Part of a small language model's weights: learned positions.
MLP neurons of a small language model. Each row is named by its layer, matrix (up: input weights; down: output weights) and neuron, and shows model dimensions 144-239. Each number is 128 + 32 x the weight over its row's rms, rounded and kept within 0 to 255.
After each neuron's rows, "fires on" lists the tokens most often at its 100 highest values on Wikipedia text that the model never trained on.

L4.up792 [ 39 121 132 148  67  96 123 144 144  98 133 139  80 124 141 126 155  88 146 111  99  77  96 138 153 151 110 137 117 117 125 166 186 112 174 179 157 189 114 177  96 144 178  99 132 122 166  89 139 131 113 168  93 174 123 148  78 140  70 145 108  72 115 167 128 146  92 120 175 106 154  85 103 146  88 127 187 107 137  84 127 186 111  84 139 110 122 137 164 176 107 141 154  85  97 108]
L4.down792 [ 95 128 199 129 131 153 126 111 136 128 106 127 129 150 162 151 142 121 142 140  97 105 118 128 148 101 163 102 130 146 191 170 117 144 132  97 135 137 128  68 158 148 142 130  94 151  91 166 159 172 126 137 197 179  82 122 165  94 116 166 163 110 103  71 204 113 118  83 149 110 142 129  76 159  59 134 124 112 124 170 108  94 187 156  89 113 112 120 102 133  91 109 119 164  99 139]
fires on: "ing", "ake", "ri", "aking", "e", "ry"

L2.up767 [ 95 159 194  86 151 138 126 165  95  93 110 123 137 178 184 190 186 111 141 161 121 152 102 128 133 150 127 164 115 134 103  87 181 130 162 137 160 142 142 190 159 146 154 105 131 130 107  74 139 110 135 171 106  91 164 150 103  75 105 116 113 129 148 186 113 175 127  88 151 170 160 126 119 113  89 210 154 122 135 108 130 148 153 102  84 115 122 135 164  98 104 156 151 111 149 134]
L2.down767 [ 82 115 190 152  81 213 131 110 117 120 153  48  97 158 177 138 159 169 142  89 133 163 117 172  78 121 110 157  95 108  72 128  74 131 154  97 165  98 103 135 130 100 135 116  78 152 171 105 156 127 114 103 135 199 148 180  92 127  88  79 138 134 163 139 151 144 163 175 142 127 195 117 108 111 100 138 136  80 156  94 193  90  98 116  96  96 166 137 128 112 149  80 122 159 103 146]
fires on: "areer", " career", "ation", ";", "osition", " year"

L4.up1008 [154 199 130 132 136 158 124  73 127 105 118 142 139 148 107 140 121 165 171 134 129 114 153 103 168 119  95 135 113 102  75 175 152 174 131 143  92 118 168 107 141 200 125  88 144 117 124 115  80 107 117 130  89 130 111 116 105 115 109 126  90 147 119  92 107 128  81 147 128 136 182 117 115 186  83 154 107 120 128 205 145  92 143 134 185  85 104 190 166  99 109 121 138 149 119  77]
L4.down1008 [114 144 128 154 118 103 124 102 123 115 147 116  91  72 125 122 193 146 129 128 108 140 147 173  85  89 105  96 149 101 156 179 107 125 115 145  68 131 187 130 119 171 130  87 115 107 104 154 129 105 145 161 173 175  94 124  92 119 102 117 110  47 101 142 164 150 122 140 127 172 174 122 131 101 115 127  40 107 147 148 169  77 124 166 160  95 101  98  72 133  86  88  64 212 215 120]
fires on: " v", "av", "ost", "uc", "ord", "ir"

L2.up923 [129 143 114 133 126  97  74 121 153 160 155 148 148 151 142 135 108 140 162 154  86 131 119  55  93 100  49 139 138 180  95 101 134 160  80 158 134  66 116 138 167 132 164  74 209 156 111  67 165 174 208 164 126 125  68 121 154 125 123 101 136 153 124 168 107 178 154 157 130 138 148  92 155 130 161 142 152 135 112 131 122 125 132 149 142 169 118 125 106 109  50 124  99 120 150 148]
L2.down923 [132 160  66  82 163 140 141 131 122 133 120  66 112  92 174 168  99 146 186 165 122 146  95 152 148 108  78 125 138 137  92 107 102 170 153 133 105  88 148 123 126 104 150 138 167 178 193 147 155 190 178 134 130  79  61 113 135 147 127 164  93  65 130 134 144 147 118 149 144 182 125  77 115 124 106 154 125 144 153 113 175 156  82 140 128 216 107 144  85  94  79 243 150 132 154 139]
fires on: " b", " B", " rec", " disc", " sub", "ob"

L4.up42 [149 139  82 142 190 152 133 145 212 156 116  71 170 151 134  95 144  94 136 126 138 151 134 105 134  68 117  73 178 160 115 106 118 137  81  60  57  80 103 108 160 151 170 100 193  87 125  82 117 173 165 119 126 126 151 168 163 147  66 155 122 116 128 128 109 161 107 134 115  84  87 132 113 106 133 150 128 101  98 104 140 123 123 137 158 135 129 138 109 156  57 102  90  94 107 122]
L4.down42 [197 130 158  93 128 152  98 185 115 135 104 110 105 158 161 159 146 109 127 102 140  97 127 135  90  84 165 104 197 156 130  95 142 154  84 111  64 164 121 189 127 193 125 100  91 159 187 124 133 133 175 123  66  75 112 170 111 178 145 122 141 162 105  74 102 160  69 146 129 108 141 158  98 152 182 141 114 197 109  96 142 126  34 148 134 158 102 123 108 111  44 158 152  83 129 126]
fires on: " acc", " re", " ad", " b", " sub", " high"

L4.up751 [151 136 155 157 136 131 190 119 130 175 128  95 115 110 114  80 177 135 166 133  95 127 105  87  84 155 128 103 156 135 131 174 128 140 152 176 157 111 126 146 142 143 163 142 131 130 164 110 173 104 122 152 120 129 146 142 148 114 140 124  80 173 122 155 144 189 120 154 144 106  81 162 161 154 113 114 179  90 107 191 178 129 123  60 124 135 120 135 129 106 122  82 138 110  85 142]
L4.down751 [169  96 150 129 149 111 128 179 137 160  57  89 163  87  78 149 109 131 141  69 107 133 129 139 162 170 155 132 129  96  91 121  66 109 107 111  67 132 179  50 104 119  52 114  96  99 139 127 135  88 124 108  64 106 135 140  96 141 153 121 124 111 149  98 103 114 150  34 140 152 160 168 127 118 119 164 102 143 139 151 147 117 121 169 132 155  93  96 176 159 145 147 168 177 157 120]
fires on: " D", "ing", "ep", " ind", " Sup"

L4.up619 [136 142 144  86 100 139 138 183 147 120  91 119 115 152 153 128  71 138 164  65  93 162 101 128  94  91 219 123 140 172 183 112 147 107 116 186 173 110 129 130 110  80 154  80 134  98  76 136 132 135 148 132 106 129 141 124 123 203  94 163  58 102 136 147 128 160 187  88 113 119 108 179 149 135 169 101 117 164 118 152 147 160 125 135 200  80 167  87  92 161 172 159 146 159 104  94]
L4.down619 [110 158 159 146 195  88 113 183 174 147 140  99 117 136 119 120  88 135 121 232 104 136 148 134  91 126 120 120 144 139  96 130  91 113  90 182 155 125 121 135 147  98 112 144 128 142 100 126  93 152 108 133 153 151 150 163 121 126 106 147 186 155 165 148 115 130 155  51 136 125 147 156 193  42  73  78 139 183 169  53 112 198 164  88  95  87 112  97  87 112 154 127  88 161 181 144]
fires on: "1", "c", "os", "ish", "us", "ul"

L4.up1011 [ 36 119 104 128  46  86 151 147 149 121 109  99 149 152 130 106 174  66 126 144 113 141 123 118  52 154  98 136 131  63 139 154 125 111 144 114 107 134 150 128  71 130 133 140  88 119 108  57 125 135  75 110  92 117  88 143 153 131 146 117  95 113 106 132 108 134 159  86 143  92 153  97 184 152 146 226 158 152 127  96  92 125 124 139 121  95  94 126  91 100 133 183 109 109 143 136]
L4.down1011 [ 90 112 184  54  80 186 120 110  60  92  79 201 151 119 111 117 170 135 147 106  92 130 133 184 144 114  85  99 125 183 135 180 134 161 102 136 126 178 138 129 198 106 153 135 119  62 125 141 109 100 132 131 156 120 123 129 161 165 126  95  93 102 162 104 135 130  90 166 116  94 122  79 155 161 159  93 125 178 131 159  91 151 169 152 152 130 137  81  72 139 170 129 123 144 101  66]
fires on: "on", "r", "e", " to", "ri", "n"

L2.up953 [114  87 115 147 135 130  91 129 184  33 134  91 156  95  81 150 113 100 120 122  98  93 100 123 165 103 143 107 154  95  73 174 140 144 117  97 151 114 104 148 168  69 135 133 182 192 118 159 143  81 142 116 135 119 134 190  98 157 105  53  84 109 163 114  96 124  93  59 141  65 166 106 146 160 162  80 104 120 116 140 160 114 165  79 154 114 108 180 124 110 111  53 109  97  93 131]
L2.down953 [ 98  69 135 106 132 161  88 132  86 105 132 135 186  95 140 187 126  63 208 155 113  95 123 125 153 131 119  66 118  72  76 127 149 135 124 109 129  93 129 121 231 110 101 146 170 163 133 108 144  99 112 116 187  87 123 172 111 166 102  63 137  85 118 128 143 120  99  57  99 126 122 126  98 166 167 108  56 146 103 153 141 115 180  84 131 126 117 160 109  98 163 118 152 140 107 170]
fires on: "ug", "eg", "erg", " stat", "og", "oc"

L2.up579 [125 156 142 120 172 106 150 171 178 146 148  95 151 158 130 142 122 137 198 167 110 125  84  93 144 124 175 166  69 115  71  80  98 118  74  78 116 135 126 173 163 199 118 109  77 175 176 135  96 132 155 155 101  73 145 116 102 151  52 154 104 116 132 201 146 148 107  91 201 113 101 109 144 187 121 158 120 121  89  93  93 103 114 131  90 139 102 162 117 144 132 120 145 131 105  98]
L2.down579 [126 165 135 122 154  96 130 115 125 141 167  71  74 150 161 138 128 167 170 142 181 122  78 116 131 113 164  92 150 153 154  99 120 136 100 128 145 181 118 188 173 134 211 123  78 127 156  99 182 164 113 138 123 115 114  75 100 127 120 103 117  86 146  77 185 142  77 141 129  89  87 136 171 164 138 169 108  98 121 144  91 154 105 134 108 119  98 151 126 115  81  64 122 136  84  96]
fires on: "ification", " record", " work", "areer", " career", " art"

L2.up465 [115 116  87  93 153  52 161 112 173  74 105  72 208 105 143 121 146 187 146 131 105 105  89 126 123 131 176 188 114 132 190 187 154 152 103  86  89 122 107 158 122 108 173 116  81  82 107 170 126 140 116 144 121  76 114 138 176 165 154 116 162 100 102 168 129 151 118 136 143 140  33 146 119  91 120 132 123 211 127 211 133  78 117 102 167  78 119 138  76 177 177  54  72 157  91 149]
L2.down465 [ 91 106 122  95 127  99 162  46 133 173 159  67  95 125  98 194 150 125 140 129 127 137 114 162 189 185 151  99  97  96 121 105  87 157 149  99 104 103 117 137 153 141 181 105  87  95 181 170  79 151 127  85 140  85 164  91 140 107 143  97 205 147 128 155 150 173 108 154 142 143 121 123 134  99 142  83 135 179 131 170 133 107 112  98 137 105  45 143 118  93 169  91  90 134 136 123]
fires on: "ely", ",", "ically", "ially", "ily", "ly"

L2.up672 [132 122  87 174 169 163  89 116 120 129 143 156 135 138 203 143 107 162  93 142 109 102 105 128 119 222 121 169  99 113 137 111 182 133 115  98 129  45 147 124  98 156 175  98  79 125  79 170  98  81 130 121 127 151  89 135 186 167  84  54 100 119 125  57 141 146 143 122 137 168  75 141 134 143  84  92 122 154 111 115 144 113 169 137 134  85 107  77 142 148 155 113 123 172 151 177]
L2.down672 [ 31 185 118 169 143 123 142 124  83  76 175  73  88 189 151 147 173 193 149 127 174  96 190 171 140 142 154 132  93 127 143  82 118  75  98 131  99 145 133 157 107 105 139 112 113 113 186 163 111  68 143  92  70 142 103 143 113 167 171  42 123 127  83  95 125 143 138  82 109  68  89 110 125 129 162  78 121 138  76 116 161 101 126 190 135  65  99  99 157  82 123 131 177 111 159 159]
fires on: "ely", "arg", "ily", "ically", "ally"

L2.up664 [135 178 128 109 109 148 122  93 185  63 128  69 132 160 123 107 107 124 130 116 152 128  90  86 118 131 160 209 165  57 102 162 158 110 169  58  86 126 166 166 143 117 169 123  98 154  88 141  73 128 144  95 109 153 201 137 138  96 118 154 144 126  76  89  81 104  46  98  96 128 107  58 156 161 140 174 134 115  96 129 164 118 139  88 156 176 175 116 137 123 100 128  99 114 107 127]
L2.down664 [ 85 119 126  77 134 172 132  80 151  41 133 111 134 169 101 158 119 173 127 182 113  68 104 133 136 102 141 190 153  68 120 165  80 182 143 113  68 134 176 110 119  90 169 166 113 143 131 145 149  96 115 109 136 158 106 133 169  97 110 138 145 113  69 151  85  81 108 121 174 188 102 104 164 138  91 125 162 114 159  87 133 147  82  96 129 102 165  71  99 144 154 145 111  99  81 126]
fires on: "ot", " not", " did", "fess", "us", " appear"

L2.up517 [124 201  81 177 172 135 149  92 193 123  85 105 140 103 174 166 201 128 137 113 155 132  99 122 121 122 122 119 124  91 161 141 134 158  93 102 131 101 120 137 100 171 129 119 116 126  97 175  58 117 119 140  71 116  67  83 145 103 173  71 127 155 110 102 161 139 146 158 152 124 153 166 117 159 110 138 150  92  70 154 106 146 157 166 144  65 126 160 117 119 101 140 187 157 123 163]
L2.down517 [ 80 144 135 144 175 100 149  51 122 123  99 169  90  82 150 130 201 110 102 158  97 131 123 142 121 100  91  97 145 157 163 165 142 120 127 152 148 118 124 115 101 172 110 108 122  53 118 210 127  86  93 134 119 115 101 145 141  81 166  58 126 165 132 130 171 165 166  91 129 134 167 113 121 120 116 133 146 106  84 168 102 116 124 107 142 111  92  80  93 143 109 172 130 201 120 144]
fires on: "im", "ord", "orm", " v", "lex"

L2.up262 [148 121 127 146 136 124  64 126 127 165 158 145 142  41  99 114 114  95 167 172 172 123 132 107 136 189 120  82 105 159 129  87 138 150  79 123 123 108 115 167 116 145 118 132 168 181 111 107 180 121  96 177 140 137 115 156 131  88 120 112 153 153  81 137 143  75 106 121 127 126 174 146 119  96  40 147 126 117 103 102  79 143 131 143 129 163 143 140 108  90 116 131 156 177 138 151]
L2.down262 [203 121 137  94 127 141 111 142  53 126  90 106 124 146 180 131  99 105  96 108 162 142 168 139 124 113 180 121 105  73 143 134 139 168 133 170 132  81 132 166 133 110 177  71 109 109 146  99  79 172 139 165 124 152 134 128 163  97 131 121 142 215  86 113 130  97 133 147 163 154 187 127 117 148 103 176  98 104  72 127  80 133 178 145  73 196 156 175 146 111  62 108 129 133 139 120]
fires on: " r", " ann", " sc", " ret", " s", " ev"